{
  "d_mlp": 1536,
  "norm_eps": 1e-05,
  "attn_scale": 0.125,
  "beta1": 0.9,
  "weight_decay": 0.28,
  "warmup_steps": 440,
  "batch_tokens": [16384, 32768, 65536],
  "seq_len": 512,
  "train_tokens": 351000000
}
MLP neurons of a small language model. Each row is named by its layer, matrix (gate and up: input weights) and neuron, and shows model dimensions 128-255. Each number is 128 + 32 x the weight over its row's rms, rounded and kept within 0 to 255. Numbers have three digits each. A neuron's up and down rows have the sign that makes its largest values positive.
A block is one neuron, or neurons of one layer that tend to fire together. After each block is what it responds to, as a language model described it from the Wikipedia text at the highest values.

L5.gate143:149171102169128105110189115131134047100068149082147184177082104170152135113096126086143140115137097139191134165180164083180108154097194165139126127145093072154139145078121140074131128100142105145155148161109099173129147140087152120106104090124194167138155081135148094156166082132110100174167128056139191152171111120114110143168093159166187103107062127146133165146088085114117080139165
L5.up143:155053096136143130127122128077108030173051175137200115157127100146131131124129164165166078168212150151147212132162165118113155144124154175102166124105103074096135087126138124138077144089189159110110116212135131117139162052128123094125117034125129138133106177126137139065110125111122120150132098149117166180109167129138111144097148165142094123158097105199069152082110116116078156131111
L5.gate188:120081074138104137141147124052137043140125107125148164158121114137140126100077073097103117147129098082115140133111134102073103190120084112114140080125093133119141120112184124072135141136153135053141128117110147111126149144169121180127056142140148116201185115158143169065126117128163130147157115130165127136158091103051113139235120113152145100187135121148174121129184160143098123104093
L5.up188:080136166104185167104184209084160138079163152139138106090175146147143103091100201150144203106119132158165217100141162143080149182091107118110180124105104158121127118101090124083095116107134102080128102125094150194175149159159169126143089143102144135143148180094134095107145133092103129100145145123122145134151118141113147109131192170103103107173107085119088112185125132169108107133095
L5.gate318:142109114096108145122185103093140101097170126096112131127152197110158109133100187098110173121128136130102148116136157072121102084129089138126139079168079079071164121103151148103193114150081071120136112144121203182124187086190133099082087146142124158116090135126097106171122153083076073124154131159119142113144119159096115126152165121121164161163173134080090077144149120133120133103132
L5.up318:159140104133107169126167139078158087091196145112159147127132183134108133105076121056156154123155081134104119084111117099096121169148093155193123093140138068147095139102169183106127140112149113100144121135082143155138143123096149158144126130116133178133092146053138161139131154150144118143134149128205115158163084145135128136172134161157207138089121115157122132086107153091150082139091
L5.gate400:118140165113149130110133165126127116121126155080121181147154164110102103147121101080158114072192063101099161111056120090112164109097132113069148103146135109120169097106164158112113090132133133107139174087076152151095154135148100158150135099079100135126142102133158113164139090190123106116093098086122126139137103095159135126154137139128097213174116120118131118073104151118128077078081
L5.up400:103152171129160125123161077087053108126126133097158177167116117092126090129120130153097206175140107139135172126096130125121159106141111104106123184132147120128102133132116178176137078088135132151162142176099186144138056110140131164102080153139046077116160143149131123161128113160126120144127115082132144142121118106148121183098149119076123180100146152146123141087171154100065075076143
L5.gate911:173126091123110147105162124106105090138101139102112111157097125108125065081055108185155081106136094044152147127148130112115077158061110124083144110185129137111147143124109130087118105072140102160145122091098146183167125135082105131086163140172093107136061070158148156093178098101169132134138150159121138134150174119112131089161127156122139190128115100129127090150130116088132125134128
L5.up911:157107082131140138149136137113081151118105153121102129132122127170152127096136082154080125094116114143091191136090168136145110151158109099071129098068140123150218079093154166092121081141149108115169103104100121159108115148131164152150111115146083141097117138186149096122130131108145187135077185126075126138051075179127104126098187144022156096156109128170133110089104137119195116183100
L5.gate1246:087130075150057117182131125109136113134091091122153177154114197139201092137103100110132073135096120062180143106111104112081122148071137082149131126156125143109135156113146109109113150121151066196170176101181135147105133093127115118146097096191095119104110053133142128171172113129099109141058157177141127119121055185071122082169158155127142133115133101119111124143109162110120030104054
L5.up1246:069110135116109119091135115139103162069159151108128206109143120116124118111100094114183167121101124110132121125128111061157045093125119095127142072113117121108171094114153124085153079168182101095095157101048093176128158101152146161121097126087128126163112077097159156132113128177146137171117128151114101092185173145146089212128169120127161165111154122126089126152089191082102131058100
L5.gate1346:136102078117135095176179098108184140067167139088147167115152115147162121166100112129109142137110091184088134172124098148146081167091097100085175086129097120118184067088093157145175143148155155083108151124159067079082150076177148122084081117134103091161203060119168138161083107137139117150135078101134142130170117123144075155147035137137159133134104172148145129135068180196111084130125
L5.up1346:142149154094166138081131144161152111176103099112103089156155108187185139126067122111137108133109132179040181082072126181150079106107126147116123063137142090092157134154143113065104148071138128194152152132168110132119167080156185104087123109159128128123132086121144150129128126132129080141167129101100151107159087097105058139170152183191154163153110086139152111152084159139125093149169
L5.gate1382:124151105118086139124152121144139094106123168151154184160114180151078081126093115128083101151102095079117110119104136096089138134039152098121164116091155105122163109106098129125151150112208130066157089145122105169170136097144103175128081142137064189153092160136189139089091192120126115113086114083165132117148095134154123148174108185107122147138134131165116124130102169087115161131078
L5.up1382:153176153106142158105142150175089064151176116086121138138079145224170084130143098147139052139121088157161139124140133155089107143129123163075128137101163120116164093162111124109131178094121151122093125182121136179156172112179134144148146143062109113072128139109130164146129143070133132083127160105159160119196159182159109111142141162132220153125135130176086199133089210113144115124122
Description: Sentence-initial subject nouns

L4.gate8:169087134129083133149166168143129150111158120181172131108208117086141112153114088120094133146129127098151089131111203151121160238114143121145127078109134111171129152106092152186148168121141036158101137090076195155119093138137088136115101143148153184087148137127071079196117151131135093109061135111057125129130242157121157140147179113112150141140150165113141047096141134157147118185165
L4.up8:114135157149120142161123095110120062123163113083136091107197124235099177111107141166121067100085120202121140160118119116102063120075154153124176091104105150104133146046104113132109106120140103148164134101175032191173146119116196124098092162106143136106070114108199116092154172114101149125142160132097136147063135138092130103161127139125119080143126139137078125131068107109103050113085
L4.gate80:165146087173146147167085143107129187120129093178139166190162144072083181182109075130075106152101157152108134167169147145088165157124181091174125151142135136122127123045125138146106216098130106124181120151064138194192184114110115120124132142132149104109122173149155187089149144090172153153088141128148059147126130188121118119121147210097155160132108071082123111114121105127152135129109
L4.up80:185116117093113166102154142133138177095137181076117142069161174198130160125083043174081088092098158157120133129095117168136132089151161185165149136121119154140132166134092112130136133115132127100162113145080149124113121093126118191136153125103138120080182135106109127176129115146105136092095111108124158128162123167101107102189136139087126142085114124138123153167156093172108125196072
L4.gate1142:132149099120095194081128141162123111126099161131164126198162196117111109110135076160113121105118120111117166181075147139101148136076126131151139107092134066124142106060162161159137210150143157089167132065135215137173159139145129143077074115154092166139117146129085118144194182119125062132099131131113164175153098143077096143147108153126113123159121092123141108055192134100172113112140
L4.up1142:087140165134151103129138150131146154148088141162170114099128132197177123135117175140110115164085179087159113191074106146098098087171083161148158093138140087114136093129142175108076098184129190138082167019096131106160091130132121133142080152173184129141171124170125128136135109102119105087063149132121135121099101151134164120151134139100157156104162207161113110125126217126143056130100
L4.gate1389:156131065224143168078165127151085152082148114127120129189110124103127108153126072161066112112094164140144100135100163191129159138080148084138136123105122112154112111129123149207097155131111126161169161123158142163120140136134116134112126148103105126117136141146117138145144126130121112149092099096141104175078135155098152195126131087136126151095122146128174081081087020111087115151094
L4.up1389:131138119106141134082105201098149177100162148191092088137126157181122126115103098203072104125072149175094055142140183210091181129135139111124170107156125099156090136099165121135097128108110199143109155161110112169134157114115174141113168109122138103053119186128092156126100088110156121101155093157128113148054148170171208174082117089129169186134165068176126113120071102149136109178099
Description: Name-final word pieces

L5.gate279:132156128153077111166107086117164143136170116135166143088071138171072175100179113075138151219132149066132143142123123109116150173095160120123083165122195098145166177134182140131117113219094105121212099134102087122099167110135114147206110135161184114136090111083132143153148149144120078179125148119235102089149103094122131117152135145130144134106124182142070115126143137065125147123130
L5.up279:163115183171209097164132126088106131083123141157149131102094158080089123141145133161097151131161147050183160091160126097067164142106085114155101184211171114121103139179077138130161111156116083125087059104100061133107127137123130140171127109127134068146130162085133121151117116149155142168139105087156107128142156080144145138115161141152098132096131144092105097128142128155135139121083
L5.gate439:086107101114071158092186070103120123130136091120061077165121088162125156152098089087068168127119132104087119149118161155089122162162140111129077103132100148131122131117153091207176106113117161166181148081142165162138147116100123109114059165127122155096122134086165120184131208133149136109106164166174126146146137124104161102171149126124123112123092140101183094110193093066179086169142
L5.up439:086134114111062038156097127164102087082120152096099158100121142142101103187086042108123116132163125117061156143116149116127118154037125092109111181096114183130091116048137136140162161131150148098117120138144124143122143122141131114125160151132114151148137117101144132182059147163076135150156173164132076118117110168086110076139177158134101163082110083105124087122155110061078162107152
L5.gate595:052166099157098048105125134134174093113123178131111113139221080065117188130124091137153121142103079179113092136127127112104137118154084115126105146097095169116074159123121132119137036130120102094102102122131166173088129150096139087111117094069135142121139134096130130146084113127140121146097097074206118153201088110100156154130143119123116130096113132148108093096128099146198157141143
L5.up595:148079103171162149157154167122056120125136149159121151075083142171113155062087061131188122067101119114150116112103127154139141162126150171158105202115070188141106083083141095115123146140135078093120112139122129115100129103159103127120113171130116047083132124172174141182133184134180121186073097111166158127144131088161106180177119151167150110151123101133122091091113100116140112151146
L5.gate667:112133137184113105177115081103161132145158131133190127127140179119093160133121120153139118112177105082178133136147128116098127085126134113122139120177148179099076175139125133114134108135096114118212127182126132104081208123121146125102110093185204059110170103136193104134152198106156108176108119137194101159112074143109152093139093126111141163152103128123093075101103133201123134154145
L5.up667:143181147171176099128115233133161128109148137149120090088120155098103135138159088105141123106061147152099119129143118131144095103127132091142089134124149121147085149131144121113167167049116095147178123134093111202082139090090159153142144143142160119160099151149102175169142097107145192143067119153220125125122134136214092163098144165130172101128123095153093150069101124125153222185135
L5.gate870:110169127187126146128143088184167137160173169106149155090134141109121127144112158138110139117173132153139193146147149148099114074114116090122083146169098110123221193111136137135156118108123034132153138110166117141139083128101127149103105142156162119129109155125099172108137121179107131146062119140162145105146142063136128133189164125175092160084101121165126120107125087166145098117147
L5.up870:103079104160099142160147131132125133117079132064123044104097156141064167118136115175149111130147096132140148109147139158118126103116107190081024232131114183122121145068096060156091104155137110163129094158193091127080151098128105171180157093165123096144120151151135120150120174092139124113138139170192132136101102129155156174138116160132122155065122154181115142170189130160094136124177
L5.gate875:125163154198142165119126139177077163175099127123185093121139105141118116157108181181138165102051148160121117153068112153163143157069101125133152149105090172103103139147139105126162132044103122149114094116153090079159151124126159092151161128161127055103164088133164125155173111108128113150121133089189166110080134129104152154162115133092192112126148138144132141124111127159130138091127
L5.up875:166164132173148193088112111105121103137136113137165149102125157162034161108101109109145133120103106135143125139153143129118080187119106138123115085152181180141136102137156139103066162111146091186167134114117149149140119149111146150190125117188135121155121113153161184130085199127195149138105141086141101148139114138122127094111105163153115140153146167148090100137070145103131156073109
L5.gate932:080112099095114118130131110100137102144121143135138103111098085113115109100120124129082129073131137121124085139161121152093146172175148201112124103139112161119098145187087117043103139110112075118187109098123094093094128128078136145087109149078198171115130111150159141142122197159167106111094080102171144103172146169118130099211101127113126102103084188107099133081086122122141138117183
L5.up932:135148122129131167099108145187160205102174086132167063141123111171081158115123051092116101102101104146137168119150107133156132085079133133073096066169128159144112189111132138096155180074132088169119113107102073110108149138121116138149143147148126119125038111124148167053123140081124112133138134153147152115110083151124088136080128156071122155108107083132185140139215092133139139185082
L5.gate1497:137154091155095173161089074114154099155092188133110210136154145164139160119128048169113173162127138117180081145146158141141085157122130076170129136146163147133164110090123184167119143098130104083174135143099152151128160147157105144183103133187131163154170156122140088118146082188150136145139071085110089175100100130101156137202051086123130110113155201193102121134150059118184104120144
L5.up1497:144130123121102140166093121104128096158124167087117133133129110167138107090135134107189140152135208100111129119115153120105106140151128128145109194142165152045136160131157183157122156113110151118188114189070095117134168124166161144186156130110182129127084098142205150176155095174146119116154087126158098154146067117148117111230070067154102159118123133145097169163159145099135095128216
Description: Mid-word name fragments

L3.gate644:094179158128163150118114095126110069130084148149170149248140128052160174132126119105085140109107107087153141096158067125141102112112078155107152111125121106179121072148120176125106097133152131094178130150109029126194129072111071165142110137165126165130074076163147162138120125089090128091078138156151111131230119132190163153156116112090124139087135163118105160098175106116114164123125
L3.up644:073152158147168169130155137095145121171103148154210076108081107132178134158134149166137171102202171147162113110156108141125132040096113123107069110204145084160128117227138106182164140080107162102139108154115102159170116101119154126117160135138133104148175131140131184122107126097106086102122068145130086122082114082124128136127179086153118130072188190116151136131163132163160103151160
L3.gate851:074114114119094168121149134089097110076148057169171184128147151188100191129123134120092125103128167062166161187186107152129088071102098126117141102187140110092135124117166138136151169195184103121159130115060103113133109104093111129108135135137172154168081107137152118136114155110103096147031138161125132144119084172160174164117158096155097130142126130108121130169073119105178179126115
L3.up851:098188128120091156131136134100108110128123148190146136122141132136109203115141097194174136101157194116109135112153142170083131106091111094086111096160105128146189191148106152154154127070168195118104151070128078145133103107164065135131157138105117079139157164162127155145146142104116116148100096170137123030152139062154143175074139143165097188157141137112083108129130108147091138117178
Description: Word pieces ending in a

L4.gate44:187163068149134162110138163151143112146097116141167147097108122153140135133164107156172151162142202120166163161168145114169133131128132148108131133115130129148162113114159065154149127167133097104105085095149087099102207133141124134107152126143167079165151051131111093101140132053097177125195165155146113105199146153166158177155092161137155109137162153126117165107087066105121110097125
L4.up44:093120116151124121157132113161106156160106145119138122107134154143203102182143097165112102151151177128109147120113149140086158127090091117127139089135104157094097100181147079108110127171123111077084174152139070135137095166101126164089109110110123147134165129129132127152108078145065125118112138154105073104165122056139116123159033169161128116090067173155086197125191129182089114159123
L4.gate727:126189150156100091105099144124145103143137175141159082208157153140128060181110079111135169203183210151079138123114116133120124118139089129133172111128131190122202075113143170149106146141165141108115124074149107103190086099148105095133108088109137056124118110160046108135143086117039128156081121180188151098138148082106120139143148126152082203138109157145111119144192127102131124144170
L4.up727:128122100099129114152090105113119173161116166155150126133141121084057116131135136181172117172120107140102153146134052096133104133117140125124136087110084143066181172166061069148105166159130091146055119079154130119121062138135150081127157167133138091081087167126128093167150120102152175152090096122099124079115170102155146162104086157113095090103117140153106193105096114141115132158096
L4.gate884:085148145149113116159152100162174171130136162120101153148128177112100131124159128126136043132168157119114154128154112097135147177030079134083141116157110153109123097089097091061126123199109094112096111108131128106155119117162100118137187144135183066157116098130145064187170135100072175164099077188153051097140203158169112134141079125155097065188117153072122216155084128131111167094181
L4.up884:102164130166117072116128056117134125148130131117147111255165114114130213092115126153186121172158153112178158096112114105162145159108138137103097106099120187121127157112075093135097158146147145145099060153150126165197071093121144163118170083093126117133083144085122121133151142079092106143109091107148176063168078152129168087128147081123126052076150141086097136095182128111119054139101
L4.gate1065:113101064111109141119125103087084144027145150105145152168146133110156141123118113149131155038128165100147088187125133133130052139131099126103159127107119202168187145116123123131127083145152084183046110065116121125149086144146112145126139122131156104121102122215139016099151156116152167092148100125132101119195158106157108135181086115101082099150161102144155171148127143132137132114124
L4.up1065:101096200145123135119113163111076164118189084120135098101090094126119202125170164119148120037131069117195145177110122139150072087097065120082147115070158147105145130105121078130135168171146156110143118142168101131123109141068123134073165142112071128121123173218184105121131126187076104121175175124128105148189128167099110105096167130074155143133149142100145156189184096157117153162163
Description: Verb after subject phrase

L4.gate357:158073088158148133154122141143149089183112119118138205112137071121179108123104123161086092118139175138117203162174135106108129143040122130076140131115106150190208101127130119152149114051161141136072118059120125145202107094214092122114104099106134139124128111162184149137173094135161108099161115147122187118131112164153154132176182146113172149158151085117122152125150146157109151104138
L4.up357:169107111099131081154143159084078113126099125139138130116116112200169117086072099184165114167099073164162160148082139088117138200134118113102169077088118132113152180111142122121140137104132163136042141112111146144118085184130121136139173065088079070158142123149155106029100118125052080117148072165143203114164110088176167091095101117082123107094175088128127151131147111128138113119168
L4.gate669:153099150135018135193201115184089131124111106090177145120155167153109130154148142164142170091130173145150144173099157127123212166097088097136152169149119170149117166099101184130119108146204095045123178106170083096094111151200101153087071065099160102152170092140160123100118155095121113097119163170185159121135111080142122162140143074165148126154149120130135175100175131144143113110155
L4.up669:107137122138108112099115146157098115147081181177100178101144140116160200140169109181118131159056118125112081122183108138052128139113177099132117124135092164145148148127099071137170138088131118087147168086153076175114132139089095130104169127131141191100111134135096163184129199150147162130142116158100124136122095102119130062170085154133080059131105099174152185100152174178099115182207
L4.gate923:197138120089162104121172121166172124150167123081160191126144152123167144112129083129092151121148152172136133154106114127058129090091090090108162139110150152108134115126127203172152178147110190109165140132072170183161127090169124126084144107131156058140117109133083162124082134088122145118152133139172119090134120082112119116161117139121145096115129077020107066071113105102112148115194
L4.up923:147138090122138074128145109132126045127117140114107176184147133104131127103108165128059071139119119146170134126110172137143112179113052149092186101126116155190162168130133091138106131103182149041150158068100139117086110104139113165140142114132164157177140091086104141123155137094092184108124130129125091101089103098152096074113151062141125163120156078109129095074133136141133113097129
L4.gate1018:114102106140097124159173123127153125121122165153123094134115114126094129180104122108116134145113134121119214087123168109098142185137120088125130128148139080167166110112133156154148166147157138118149178102100116166161121125071071129082038117188088142129114118180162136154169127196130121197142154133171137122092102169128151070131149102079139162113201135155130131140099143178144091075123
L4.up1018:153102122145102169091136143102167140136042152132147119125120100130155141132133172136162118129106124137103139084127160151134165093107102107145132118141092137137200132149125080095223111161089119081130137130129096120119151069134118130131097118122093170128138101176189102163145109142203129111177177101130139125130111140126199099153124050060115163113126089092126127087123168096167145058131
Description: Written-work nouns

L5.gate13:067173062145131060172157067168056134148101141136139101160103152093083126151116133152094102103131122070096128166142063117118105183108110145094111086164123165135157167141102138151142142092094114168133128108177109181138140158090062148182159123118179127102059163139130101121145146071126120131129086117128065153127121117155143155133109154133141151093133154089087162095125128088141071152172
L5.up13:164139097135125121164139125100104157151105124117100142178082171135082046190145112151141134153160214073119144163084072113055196146092090112135130084135103107106120130143067105149107146109179144134083132130181144117124074142088124110171121072150126062113102164140109074105166120100108123189107099172108104105111072100153142149071152127137154149152136114071075144091138165130121123145151
L5.gate341:107041123147136103134180142095151096089111157130122155136128136133112118128122058113108125089165120098126159115141186099132128151125153172049107143161145138130126105107102151106157161132168099119112112089116085133123143093122123087117097089110150148131126056109175145114157101107118134077126067063156128097170090115133136139140100103098087078169104122136077162102166146131145161093103
L5.up341:143181133132081139147080177083208138110136128122134123086134105109127196178153016075136135142139099119086101146064096161097115152139134144111064077149143085181101075091086162169169114127138128106154215142167126137160112096113142102127108132161133137166135104120155139102106137139054061108120120059133088142142116128132075143131092210131170164106069077111168176092128194186121066149102
L5.gate380:150112097175142101162068097156125085105087141143082170096074164160134115160120099122119171171167172145138063087119093105139087090129109094145118084185129101105101133127135091062139132114143128208119156133096155158115112066134094100150067070131174139112148148138157100171152164127118150087105137117148153139121155136115116134131111124185143095183132106130106186101077086109173125131097
L5.up380:072121103107132143205112118205146100115065098108098130118129114111104143102146145128174199114143128098137081113222157113112142146099128104160091132078094166210142071160104114160149104135130160126138110153096124164135161138152092143130134179146088126140122134174153166082199107088149163108130104154101149168117143172170121171157104164102093105097136139096139152125096167123211150184202
L5.gate532:124163170157075114140141102168185075145087096113144123103115143109109051141128113125087144141084139149127129144149151104155140107142137123160126092097123130116144155165072109150132139102176106181144172095081097195139151181124094120134053235159169112120123164129141116110135214082151142158106105146146167154125115086083184142228115152161126155114148167061137136170116149128057115129101
L5.up532:172022166163118158123182130122066138095126171117105125095130084124115120108080125099159148136158165113094124141152093107137122142120071178151164160170117095155119150103148127151140143084127147076098174123133119132127121111143056109122097181121074090092110157159143124093083080120100106146075081134160098134130150134089113094220188113174134177138077114123130085127121110101112093141084
L5.gate784:064133111142107086108124095124124097157082144072180098193137120121080129162135118123140094116215168116100161144156113086145055149123085172106171096174130120094124110122106126066154166135151136067093132176139122154169092123099075074120143092165135165082132114137121146069114180087049112111114156131125127133169087095126103126157122191135120148095082085103164112141123160124099120107095
L5.up784:069117129138188110155156122074122125118141162124158072108060154139145140104083129168092137126145131133149155161115093123091140145165101153088081164137163126118140062184160161122150163160075196137143144155155104130183099049062071144104127133133147128108148126137149165120121132140081105138148181136143071109108117131103106111086068207134141095126114145107134146092150110147173150133171
L5.gate1098:154152096161123095138207078170109147107105151118142161123140167050128046080154155107090113140117143143178119133180100126112121131119128166107103121115144138122177175101147144117139136168185115157105119125181140109111166101108071105129128131152120117162123063128118126116138132132162152151045160169102075148160134142142133175145125107130170175088119120060164106065120158111066151095176
L5.up1098:142152085120143090170074129118075144151151098195098174123140126149115126149026085117107144163129130147068159126115092090070123089127171107121159180154104142117133138157165127134119148100149132116124175129097160076113154110144123107157172194161098088144150158135122076101151166083118061183134081119058130109133149108088150140114156143070103140164059151129109109081122200114140114039156
L5.gate1296:127062098120091139118167099133202144159083177160103108130143145164166131077187188111142127055080143087109144146093110087128087189130146108069174148149132150087108101090202074116103120120139042143110144054082105140097078107130072084112107121124089100117123093131176173127122108134144152189124123125114106157098097116089127130113082131099136138123094128187115139079123146108151146107137
L5.up1296:090178144141118137107120094166107143123139133123127128107188117114096096082107085155109159176187193107083091187208117091111115126115131107075105092128122106103084151157059139134115176164137103102132138106122148129121177121093136048135144107114179214059162131136116144158099152080141144110170137139184118107118135068127108065172087162149083131098106114094107139102144106119164132120135
L5.gate1485:105079181121109109122102102172152169131069221080110163171165157073105125133093138102113115119135148132097123195139132139121081145105115106115128128181145131170151164080185140117111119108181039096084130096113152135128072101157108084110127214174089166120158122123126159141101207133090158151157125124118191126164173121118139168154091088139126126113170131116101126116142140101135144102128
L5.up1485:150140141134179172178175146110127080119153178170101150106139126127150102111150154129122096108135078165154114134169100101131162137167117092103132108108133118116199149126159153086153076104132112144100124123111125122133164126117133098127205145125135150104105122117148085117094153118110192084139176168207077099117095073090109107130116132080138109100108119196156084081146083096171159104155
Description: Main verb after subject

L3.gate296:164133157150089088126124108086149061148093143093172122186145106141066152121087109128186134115106086093149149089159090115177196123152140171137143075094136096098153119136161133091091118124138081131085106067087125103151141090137149114082142134082090105138116147100160112138116156092133106187131143182201140185158107084121141151131161115064178173130119067133192117159123150112133139120155
L3.up296:139142071139113122120079146119137146128161148094088188174139110141111161160084151103175118104043121130114093113148091148144145146114136129140151041118099106130120133156135169107111107146114089145082140068142156156153139091102161123083129180066118082128089166134141114160181121078128083188082091192202102088139157083109207167162120114098139119151150110185190103218131130109097114171143
L3.gate439:152096162142186119082140158169153120107139154134127090145137139192127160080140159142168099160114096167175138117124109060171111092136133110122183145102173123118171122145185146102128130127143088161101110107132151187120103104090145107124143143112117120143130101127142111189151100089123080155118153145187120113093169122100092163114143163089166132079148097114094090122138108120074137123096
L3.up439:126098118152066126163077110108149125116057084176154149111167159162124156142121140053116126145081107078130098141158117157170142121091136152133143123174127120157176056147137137131031136192060083105104102175116139131127085142160126157168118160160077114135125126128106131164149123168154144133118101169083107093159059142122151102114139142162200154166145135123126100177133139059129118136117
Description: Nominalizing noun suffixes